config.yaml
num_hidden_layers: 9
hidden_size: 160
num_attention_heads: 2
num_key_value_heads: 2
head_dim: 64
intermediate_size: 640
vocab_size: 8192
hidden_act: "swiglu"
norm: "rmsnorm"
norm_place: "pre"
norm_eps: 1e-05
positions: "rope"
rope_theta: 3390.0
rope_fraction: 1.0
qk_norm: false
attn_scale: 0.125
bias: "none"
tie_word_embeddings: false
parallel_block: false
extras: ["capped logits"]
init: "normal"
init_std_qkv: 0.0281
init_std_o: 0.0314
init_std_up: 0.0281
init_std_down: 0.0
optimizer: "adam_variant"
learning_rate: 0.00172
lr_mult_up: 1.02
beta1: 0.9
lr_head: 0.00697
max_grad_norm: 0.5
warmup_steps: 298
schedule: "wsd"
decay_fraction: 1.0
decay_shape: "linear"
final_lr_fraction: 0.0
batch_tokens: 16384
max_seq_len: 512
doc_mask: true
train_tokens: 147900000
max_steps: 9028
dataset: "wikipedia_en"
MLP neurons of a small language model. Each row is named by its layer, matrix (gate and up: input weights) and neuron, and shows model dimensions 0-159. Each number is 500 + 25 x the weight over its row's rms, rounded and kept within 0 to 999. Numbers have three digits each. A neuron's up and down rows have the sign that makes its largest values positive.
A block is one neuron, or neurons of one layer that tend to fire together. After each block is what it responds to, as a language model described it from the Wikipedia text at the highest values.

L3.gate328:473528478507503501507488492459499463467537505488512456456448497525483520590470532465509491489470507507549536527558489476526498463512489548495533525509492547469492493481511503481553502507482510492528481498556480501510475452498496493491466492499454489499485541527517522492530515496483489515502482471436528491527469544555493473505531512495493503483525534497513471477523477484500510488504528498486527508548483486487480486488492483534512499471529487497479490499472513507506481486473528
L3.up328:488484510499486444488481501508539505476541486535497504502484481474514515486511484508444457466476510495475485453471530500517477494492489481505509473490502495453501458469486515494457477511479481465507537528497476500532489455505530472477532460466447532516536519504504492453481519509460486478515500508469506520463491521477499479484475504461498477537546528498485521505465502518483461489539515522504494484589504494487518466512469515472502468524481528510510467495478556459467518501508510
Responds to: Function words before noun phrases. Mostly "following" after "the" (the following day, year, scheme); also "of" linking nouns (site of, chapel of), plus stray quotes and table cells.

L3.gate514:545476508536551486547498527489518544463516474503470492503540509512471491460496522517448502448506497496488498459473503489488498475520514516495488484575496457482500463465494456504534494460464488544514470537557460494480436484511512515500467500524516498521463470472484526515516509501457501459528485505459500487512496474479465507491519479469489483507489468495493506465501470528486537508522482496521520498495484520482530473490530512475477520494487482488515482467518510485512549482468483
L3.up514:536480475530581548492466479479467475424544478469493481531485482507537541507486481554474477504482516526545514465460438504501505496455482505471520520484525479496503465480485486536492484467507471508487495495501506488464489507480514486483501498494499502484504450515557506502483481491532509509502486540517505499508518498504482487476513489506541549463463509500514551532480487509473526518505486489502496528503469498476544520477519480524537471530494495480488523485530499474527517531489474
Responds to: Apostrophe in possessives and contractions. Fires on the apostrophe after a name or noun, as in possessive 's and contractions like It's, I'm, There's; weaker on commas in dates.

L2.gate43:553527472514497448450472505482523504466476466475513529514510515475511494509463478504467495509446490461500494499548465529478524506504484520517505534483502529505495495467487513517503521447502469521491494534484484477514514496565483496480464488459478497473553485469497522486519512506499526493529506525493513499481472471578501495515527482460489435510479524499467497491506498523471548511492474475512526492519514502482462485536488510484483565529539492487492507467533510499522507470517528
L2.up43:539460439514521452517474510517523501490547486533492489543535514485479494480519441489496507459522521517549503515562503519487509498505486470520522536452516487517511458461452505520482537485539473537516471497495495481432493475559512533469515485475522540468526510501481507502503491492485489483507475494519516453521494496495518487479536478464495493495506471456465472513530467488475529467532518474475510449489496474510514496515487507499477524496516528497478509484495529520498509481512506
L2.gate58:503473451486502490494532508479479528482521508502510471503508489476472492439549513493510530456528538490469516466450536490515518471483497505496524504530497498472537484478473482485508449455438509501548515474514502468516485432516482485476449489525478496534514484480507516501499521524518509565535492466489472462537548521513501476498489520528469503563476505523487497507504525503471501486534493498540523522499522488483535510497487521466512479545514523496500496490467481487472512488475512
L2.up58:453531490505503478523492556510465466458517498469476480444472558479470533517464491498515534516492483528496474497474517536494476493480444528474502519556477474517496557498494522516480526497556474497532517487543502524483494520479504477485485524506478523477498506490484464503528523496535497511513520520516448501467529440506504517495523517502528496496505502521511465521523482528507535531493517508485471524502496490471547489446509481526509503517472477468529517478477458485466522524507493
L2.gate128:550508486484521474527504546493455426522505505486499493478445520466476472473500534534513472457510521467549480478480478492486468489505476499506511514484515508485506465512540520527475516484486509514496540495509433517518478526523474526521498527520482454490535501481493483486494523520551517460548496529476481502548454486499514503501477479480512498476551481514462513486500484487498503512511498494481453528543495484550506518536505497476480478506520525511503465501545516531515464473484513
L2.up128:487466526430484492524529497464472498472463479460542513536456482460517496477499498466522511548517546478498497488505480465468495500516465515479489505472542447514509493484510537531478514522499498480504493520491434492477560502528495503454485521494507474538502473518513512485501475490537459510509506481494485484523503501494481510534500471507479493454491500500454540471484502519493508537493525502548500510509532491515490543510505550497470486445472504523507439499516514480537474492504491
L2.gate216:520507511492535511466485529501496472490507495516484503493464534479513542497469465490486539513503521482523506497488533510467514505506498485523483550524504516519461475492512447487532499471502471548554553467495457527437492539495513499455504477493489518455497518500492490499479525491505453552506505495501489476538519533473504479504485497511504503489483510482480483465507514486472541511491516453469520542499507496513567475491444475544494476477467474502451493539528481535468487514484529
L2.up216:466521479490507484497482529497513515539478516508515501440505464494480508483497542496512486489528499495505473466495503546474489515484484514497475547471524509492531451508505483543545515551533485484511536504482513506424456487501532507521523498512461502518451520519513498516502483458533492520501490480505506479516524490469501512444512477501476491488535504518478492458513465484470523497454512467474522530548540504563511517541476474544511511520515498506450523515488504512475481487479546
L2.gate238:500506530512464518504472497485505484496511473434501505471511547487416459518516485530477539503483503490534493512511499502501524516514530489505547522539520469511494509514468526446493548455480522545512504463478513523510511477499530526481464482471509519489494492512485522506495493503541504516527475477517518514531502467551491562527494525516531493484483513489527504538482480505506446553511502517536479482508491484473474488506507511439463466497546513500458516507476520492525488529501489
L2.up238:506491503510489517513480522480491460467504498486479504491503514519414533463497507510480556499530515461544474536487522519512489521481464483478509526488492524514479465480502556551509434490530468459494537473498505466526485514505514476496499495506485497482478496471432508510464535506569550500535490515521484487500531438503508504527549504490497521501508455483507492490502491475523518516489485484505484500529489495501478493500558496452497484497489511519503526511483501518458522467477484
L2.gate290:536470516516500492548481458460514521495488467501467498478489489500505540484488514504470485531491514472486509466475466472531516483531523475480490522459488482513488503485540522552511462465504500497505533493510450504488479522486554502498475520469511515484514560522489530471517519504496481468471448508513498490506508486524494525499509516490457482494465468476486481475501519448528515556437490527523467496504552492513493503486510543506472536488587460538487499488514497501508508492508506
L2.up290:497476511556543493515458464474491529487517476468471542484478508491471511509460494517472512511512528498516501476508532495506507502543533492481489484512533491478492510487506519501539493469456502529487542440529490524494545482505492452497491495502477519493557542485494505517480534514484500509447481525551473490486523469527462492473496467510504495507481480473503544517511505483495516507470517487474502478451488467469525529528458473550488509511510483480454478474490551524476488507530558
L2.gate300:501510474528518508492531516512483478475496452466495507516525493467460471502508541528508512518510531510501494492488452495511534555487480499514490473513507469481497455527495509514528512504525489491519479499509535541502510447522511503527496504502472471474452527485532543458513526484530534497456471470484482482550486460471464484498482518508454529472457497495485456441486485525544497511501488494557480494493483524496487503529482541483506577501511451517536534514518496517498509493509497
L2.up300:512500537485545480491491541493505491484534474530538520472506502455496554500499493474529520412502516502498504504503515478479493492477478526527472512520514542544486506523513530535537490553508444475494495564499473498509474476511484486491515505541478477463501493499498509502519498530516513517558502534506489494479539507475502486476502507448530547460486482472466439499509473500471499483481527485514539494541479494509513551481476511526517496490508494517498473483511511525467455511513489
L2.gate521:494478521504508432470519486509479475455513546525500503510516512535480482497447528509517502470530526494485478439546473558504485498510442492490474511477495537526501497502479505530468497479480502513526503470485464509492534497530482502500481534471463505500477507455466534460503504538525515477489508488514444527552507472517523503519511512473432484474526498458512542473501482521473530505494493496515536483493500508500521482487466494473464484558522481526493496496480499496522462521507483
L2.up521:480531481535479524545473498493483469493509494517462459465539522518480508528526519500493516515503518510475503516531503501514488529501505485497489554560502549497499506500544548517521536474523472448515510503475476520457496466494485526497511517518534518465549531474489533496520468520469485468552509526453506471498517463505509535515487491498496477520518516476483494527494434509534525524501466517497509530467469494506515512513452524489506474486498441465501487489487459484492480531480459
Responds to: Possessive apostrophe. Apostrophes marking possession or contraction after names and nouns, as in Salisbury's, Sooners' or it's; occasionally verbs after "to" (to produce).

L2.gate55:545494471484524542510521468478508497531508450510522497494507514555519576557496498509450484525476508487464479498492501458506489479487475518522478498493529479496515502484539511562478489505525506485499485488513497460451516538503553476517507503492501488515483535481523476493501474506477490497487479467533508524501496501455498543504533496484469495529539475472485512534497469475500545476544479494492513555478551497512479484492515545538493531512504529469468519543526475479523491482493500
L2.up55:472481512510562475513508496527493495465521489497547499494467504460501536548481498512512473507497522507554513468536514501506527479462489480490550467495500494513492519482513478460490519488513526507495502477544466511492523511508471492491515544485552510512515455512514503485494504492478510527472517453459485535466480525432513481503459508497533535475504533528518479527518525512485522480533500492508553505463510500465540514525494477499524492503463497471457479489510509560542490551511530
L2.gate84:471510481483522483515498561533530517484497514469472490495490464515527503532508505513493461504506499526483514456523501489551494528503521455468518501553538542454490497512513489476479538516510519491488481483492500446516494442497497495502515496549483509500532490470486510490539507472486495482487498467503493509501451519481526496521499534449544470493516532485476533454501458540483483496529484489511496545526490470519488503510518532443503505478540495496566469489516478498498452542486527
L2.up84:463518493538530473542482480481538530533490465467516477468471538593516532541465492527479497508529500503539513476482482475527511505488486483482519505528493497508529509502499510497494535455579477475501524498507539499530505482470525462469469531479447502504489559504505472496546508480523508518506453474445506482491498463496515525513525492500489491489458478481499514496516497501524509491482513489477487521513531484476495472541502501464513517523490481465511516477489542490476496491476527
L2.gate293:504478510476519527489559463473510539498529486530497493499470498492498517477484500494446526512493525536493505479513468498523472490507533534518502532505482520484515478503518518475478524503506441507486457542494499498493494557491503503482548531551497487556509512477462513460469495522489493504474492514506510578513529495554514541535480517485515502521494498523488480489453513482503500486507490526530540501516514490459508459463562523521480499516466483555465480536477481511503528486501483
L2.up293:511497497472458515474508507527509482509542471538509493472492515486464518525497446520521511498491462506461485483538496518524477449495530505492535506498521500512487520499518446476484508548485512479507456516505537483493498550490456506540558499526517545533514496491463490431499499491496494510527500476512472523497539515509502492464487506499508505497460469514490505463515523482480468481457499546499522485491464488465548492546499530498512497492475523536493513491457502503492529522559440
L2.gate387:512498517450530500509530497533505517520535512485523479487504462492507554535516514432498441498473501486486484570509483493578515547521514515497513506473521491510489535520495510524504477524510538507476438473523472512533531503492528492495514501505500507544500485480508504478502526486491494527468506518495553514521524523443492486532501481493500530484502520496486501440529516501499514498478458546560535532466521505489499509502475507488507523500471508526470468489482491513492514465549490
L2.up387:530501520519547539571494482477495535515548520455495486511435495476520501528561481508481531446549527501490509485487522483518515530467516510533507489491501499471487493476504495514513461474543503472516471462497469499539461519489481475481536520474468492527482518483490493471497494463498539482520481528497516489503474489455506505505562459499527487508487497512505468500513500465531550514532474497516499476491500473492547519507513480499505556512523492464477532479475481521494531515497504
L2.gate448:452510510486498519524511496470485470508450461489512497474475494481541485478503501511480521549517527506475512537517488503514500565513501531516455485492490460469498538522494485503518453521508522487517500485469490531526508485464496489495547433490479488482514551520501526497493464523511479478489503468508541492533526515508513494519440540522531519546507515482473476497527501494478507517513524500502465505504517504474481504504454516547544521470472498554486494557452480474523479509481532
L2.up448:483500507503488540498506506537496458516503516445501478510548506484507515507512498484542508487528482551429520492506460497501546517454513492518505486507500552542523479541535465484515506516493498492477494531536490543501515527480456493503501535493498504528517453474551515530515490470524508517452507478446526506520466522457493484493503492480471530520524519503518463497518470499486451497509449494498533496547485489528524469510479505506485501492492514487486449483468472486477489532453477
L2.gate493:512477514483513520482534488493481447491525468514478523477490459509506499495518531469482531528503499472449491474497544514489440568518491491507497494490489494497535515459457529511511480528535503483507476484480516463482455515529514488502462470498471469502459489468526499514515500491464494474545484512521532517494506496470480454507475489496553443535514431432497453449484496494457506504526496515499510491490528501524515497500489530503471530494506474516504540504491491488471503510492531
L2.up493:477503524478477501517517488501461502502551465500517519450442533460478504541459513481485479553490519522473519465502480524550516537476474507509510512513514498467515564519533523478536480487486485507510474507487486476480530492470446482527498530478508491489478524513550484466518503484491531487461516481498526461530531553463496485490469525496559476527504506485501474489491475482499483498535469514503488448477491489488538504523501491501502527496486493492505450463494482508460525541524509
L2.gate514:581489446475494517494549503474542517476490451509460513482562457508517491496506510493514500514529492518482510495458495483536518539534546508506514553539523533438517502520545525480491522502473532513498501468486531476503500513510512502503496513536500506552470551496500485492502500538491531496505467507511489531510524510530508496515448513485521469530479525502480502476480526473494495521505494498502489512464489485503523528482551508481460545514471535519506483516495461515541499477522496
L2.up514:465498492486510498490506497522491478473512495540485497515552494493550510447476482489517506488527471522513536474456500490500519546505518533480476480521489487455562507505498478493558485539535484530530458485504501467539484482474494518523517493490547514462501507492476534514471540480497474507503514480493497543521508509515541464489496495499529568519497524495487518507502485561496450488493509508471467544473518475448537482497480485483511518502457468505515469506451541488492503497521516
L2.gate523:446504446513507466523545489529509528499510489548537512522501526507495468464444493501526513500522524488496500512490506535529473517518519464543505501502492506471488448507498491466474494512489492503520496504484489456472460489508497518445517473478505489545476446508508497472538480499494494499452547488488487470515469493495494475538484463498501522484522485511500470476477541522513524504556465499465505533497472485442487518502491515514483517496490539540467451516458536466460497494492524
L2.up523:498536490464462535528462491523540455494513509505469487477487485506479551535520484469504505481525544519499481509527453462552495550523486511493496471537502490527523516526502530524526527496531500538499475495545531486514514499470517493515498476454457508482518541513510503525487482473495544501502488478516530510479525492524496489484550531484512499449538483500529509474512476490494497531467488488494489517511453486486476531465520515489488566483516458484558508500470509479454497511534488
Responds to: Partitive "of" and linking prepositions. Mostly "of" after quantity or part words such as one of, several of, some of, and also "from" or "that" introducing a dependent phrase.

L5.gate36:505515493498466531504530485514517501448522485489507472542470542518475511481484487490461496506510489531526502493510472519480504483497498522448453501492480535498514510498460473481519516491526519492497501526496483513499528511497485515483486490500483525487520515484503538538542551498534497517496531468502478490471482501532547483517484467508547474470481501541494528497531505506467526527537497473563548497515517487507499485484487445525495457525562526508462443530563517499481476458495539
L5.up36:530484517471522516514485505515523472569477469494455522510462515539482569488485531514534510492517521497523465526508500521518512501474475514478504497500500481444467502501511546483485543531476525507511504483484504496480496515540509530518477524517510501487509552522521481508538509502505535505469510450536505506531527544504469515467519484473527444484498526471495516499545448483487517457522507471467493503522488511495493501451471500476487528475497460507465440476506457503479484494520525
L5.gate37:493508505494520552501522490490479492468551523556433489504530511494516484516485503518469521514510518506472516470470484530531499483484522513511473483513443491547531488531509501475547559508548508486520510514469465501517512510526503498492501528487445490500494466536496494510583475499504493457485492504502509493491475501473510502525514515476484448495562497500507500465501581477474529471498448494482510497495474496505484501464506480497464487530483463480484492495492529514492479519500531
L5.up37:481494534523513474527536470523479464538526470511508506455495500531513522482527498491513533520467500454435555519508518499517511468485485476456518470501511486458464493463445492444527509510493507506465498511503463493505503486492514501490527495502503483500525511469543453487500496477517526511515562509509510521526535536461514500519529517516466511491512521478514463511496522502503511444529520521515513525515475522486518479505472473500457491538482465488510478555510522430494478534508497
L5.gate78:567495518528521505495523513477549511523473491521477491460516493531476521503472544491503510490482501486502488534479522490523459483484502487511517555509510513499512476501555527462482514531489546516507492530475469499469515511487495522483507497462491503552469504492524459487521529516531519512483471450498503485496561543478492569485519533521508486523513487469497488472490502495461528471522496467485450495551502464509499485449468540480486497512523490477492482496542531473507486448508518
L5.up78:520444512523514524507479489500543519512496499507451490513493497526498456512525484482497484456464500504495523518496514540500482483485544537491494521504499475422513470492515499454497527508481481476509506522525511513503512508515508460495517496518469508530496502501535477510578520520541494492521501446499495503499560546513488522498547532471472457506534526507467472481499496495463505492495470476524543495531469482502474509471450457512515537552513486480534486492510535467537503477508492
L5.gate91:488511480510512478511527526503513519473518458498485456518461472485511511547507478446513534509488507522477493509499471465510526479532511498495474521490501516512522468434507509471466505521445484510486501533531462495501505495478473499452476507507513496511487474462549463448493510507472521506541500506497497490506483508522539489515498534492538499456528517530468489452483478524491498502505506522544595492493503483485470512510475527474526492490488574527511506469489500470465455510502496
L5.up91:501487494470526534533474488515494531524533460528522475480531536474514540481511536500515492503489516482479493494511540479493505490480489495495500475539512521455473498499498494473528510484490514490507538547556483479481454429533530515509468519501529483469493496528541493506524493536496527498497529515473491457477471506512504499524545547543500512494489487497513459519507487542493527447494464505544577518514461497433507471491507498512524466510519480507509530479514489519510511463504502
L5.gate116:479493535534448507524507470538495486465471562530499501503482520466521512561464518511458456501502516538451522490496484440531472498514483525509489504495496526491510494566499490480512450483491504494565459522515509516487493515468490473504535521468500508506530518464520527502518478530485466493468454522473560514504477544497504527480528475470495502482554510472496498520519500491475514481511481493502463494468519509491520501491475523492498528523477448504491517492480464498478478500486494
L5.up116:509483507508522453482488486502511489512513497498520497519466550473507504460508504549484536501505481495480529436487501477490518478495539486509482485470425517478491477529512494499500494481497509472526500529494510452528524516462490492473528492517464497456495424482507489494508516512502481507499520504509469502478463514483527488530485527457482512484512471489502543440488515516481529558495484457497545479512502504483513448487508499467456522490494498512481439458472486464482484520472551
L5.gate348:522461529490504473476544494452508538544514479461509498523493479494520490478522530527487524499521537509532493471536486532452456536499514574478471495466481497470519485534506497520491527527483501517461493507518500514503481507509489490503494532505492504518536492555509483509509510484441453474488483464518515484569545522492483522496473508510505530475523524537459446469516491481486506538510461507544482525508465505501478500491514492504488521515527456479528452494489484480521492478522502
L5.up348:510489492514527516501491441493548483466504506481516529491512534524496524496507507489445508530546510506513481449453441504532517528515468514477488495462487500468510495517553496502466528562507488492458523541473497481488536509521479517475516484505514466534509455501505517495506482495509519506487497456510525502509510522487535485470486487560511568452513538513473481473510515502508495497516439517457492505504469519510512498494479516481489487467496512431512461513489508484497487459494477
L5.gate419:468487537472521475479486508473485495493514538509478509497457487511488481524484503488502517472494495471492498487490489525510465498501512546488517521545482542468494518536532516514484442541528499494546478495496476478478536540477569496516501501514472470492525493497482483488508530536544487515473500502514503507538539479478497456482538512562470504478509533521461534438467462500499523522502484510529461520468509489465506524505516500548479500512517442494506529519519480536514478511494453
L5.up419:490505491463471526489501544514542492512520511536525489464494519528492486479534487540502533460509548465516552469510505535469501490515504512474510517534509449459473556530469510515518500512517481524487537509530489455496512449472498501534469528481501484532514505489480511483453502505505487470460497479548482522485508512464502469515482525469489524520492501550473531505474511524501496534544510530530463485501463475510536465478472524511478481509531506497517480488490545510547481482512540
L5.gate499:490475489512517521504518514503499475530514548524462503491461516520472552509528529501488467482555502471440487474485493518534503492500496521486485510486463506475499511541497509510475501515515499552528458558523527462504512475513505472484493516490445487469546552492516509512548486475516500486490517481505490524543527518488503492512478511485518541456554541482506478477503518492480508502547490463529521451488510468522507500484480476476516544508466489512493488490466490526549474449490529
L5.up499:492478533485489469524494519485494465525531529503482507510467537484508529485546481511503544512470466507504498486492489521515493463528531491512475472524532513423518490446477506503495509468521527507503435467489510489530469495527535497485490479504474472514499482487512477490484512528492529522467509467506525516489546518521492502542523495512518468509473506474498503486482511559451519481487512504475494502524537481422510495485479513488453500518530494528533485506436501459532510519555508
Responds to: Partitive of and name pieces. Fires on of after a percentage or quantifier (0.4% of, one of, many of), and on middle pieces of names (Ray-o, Na-o-mi, I-on).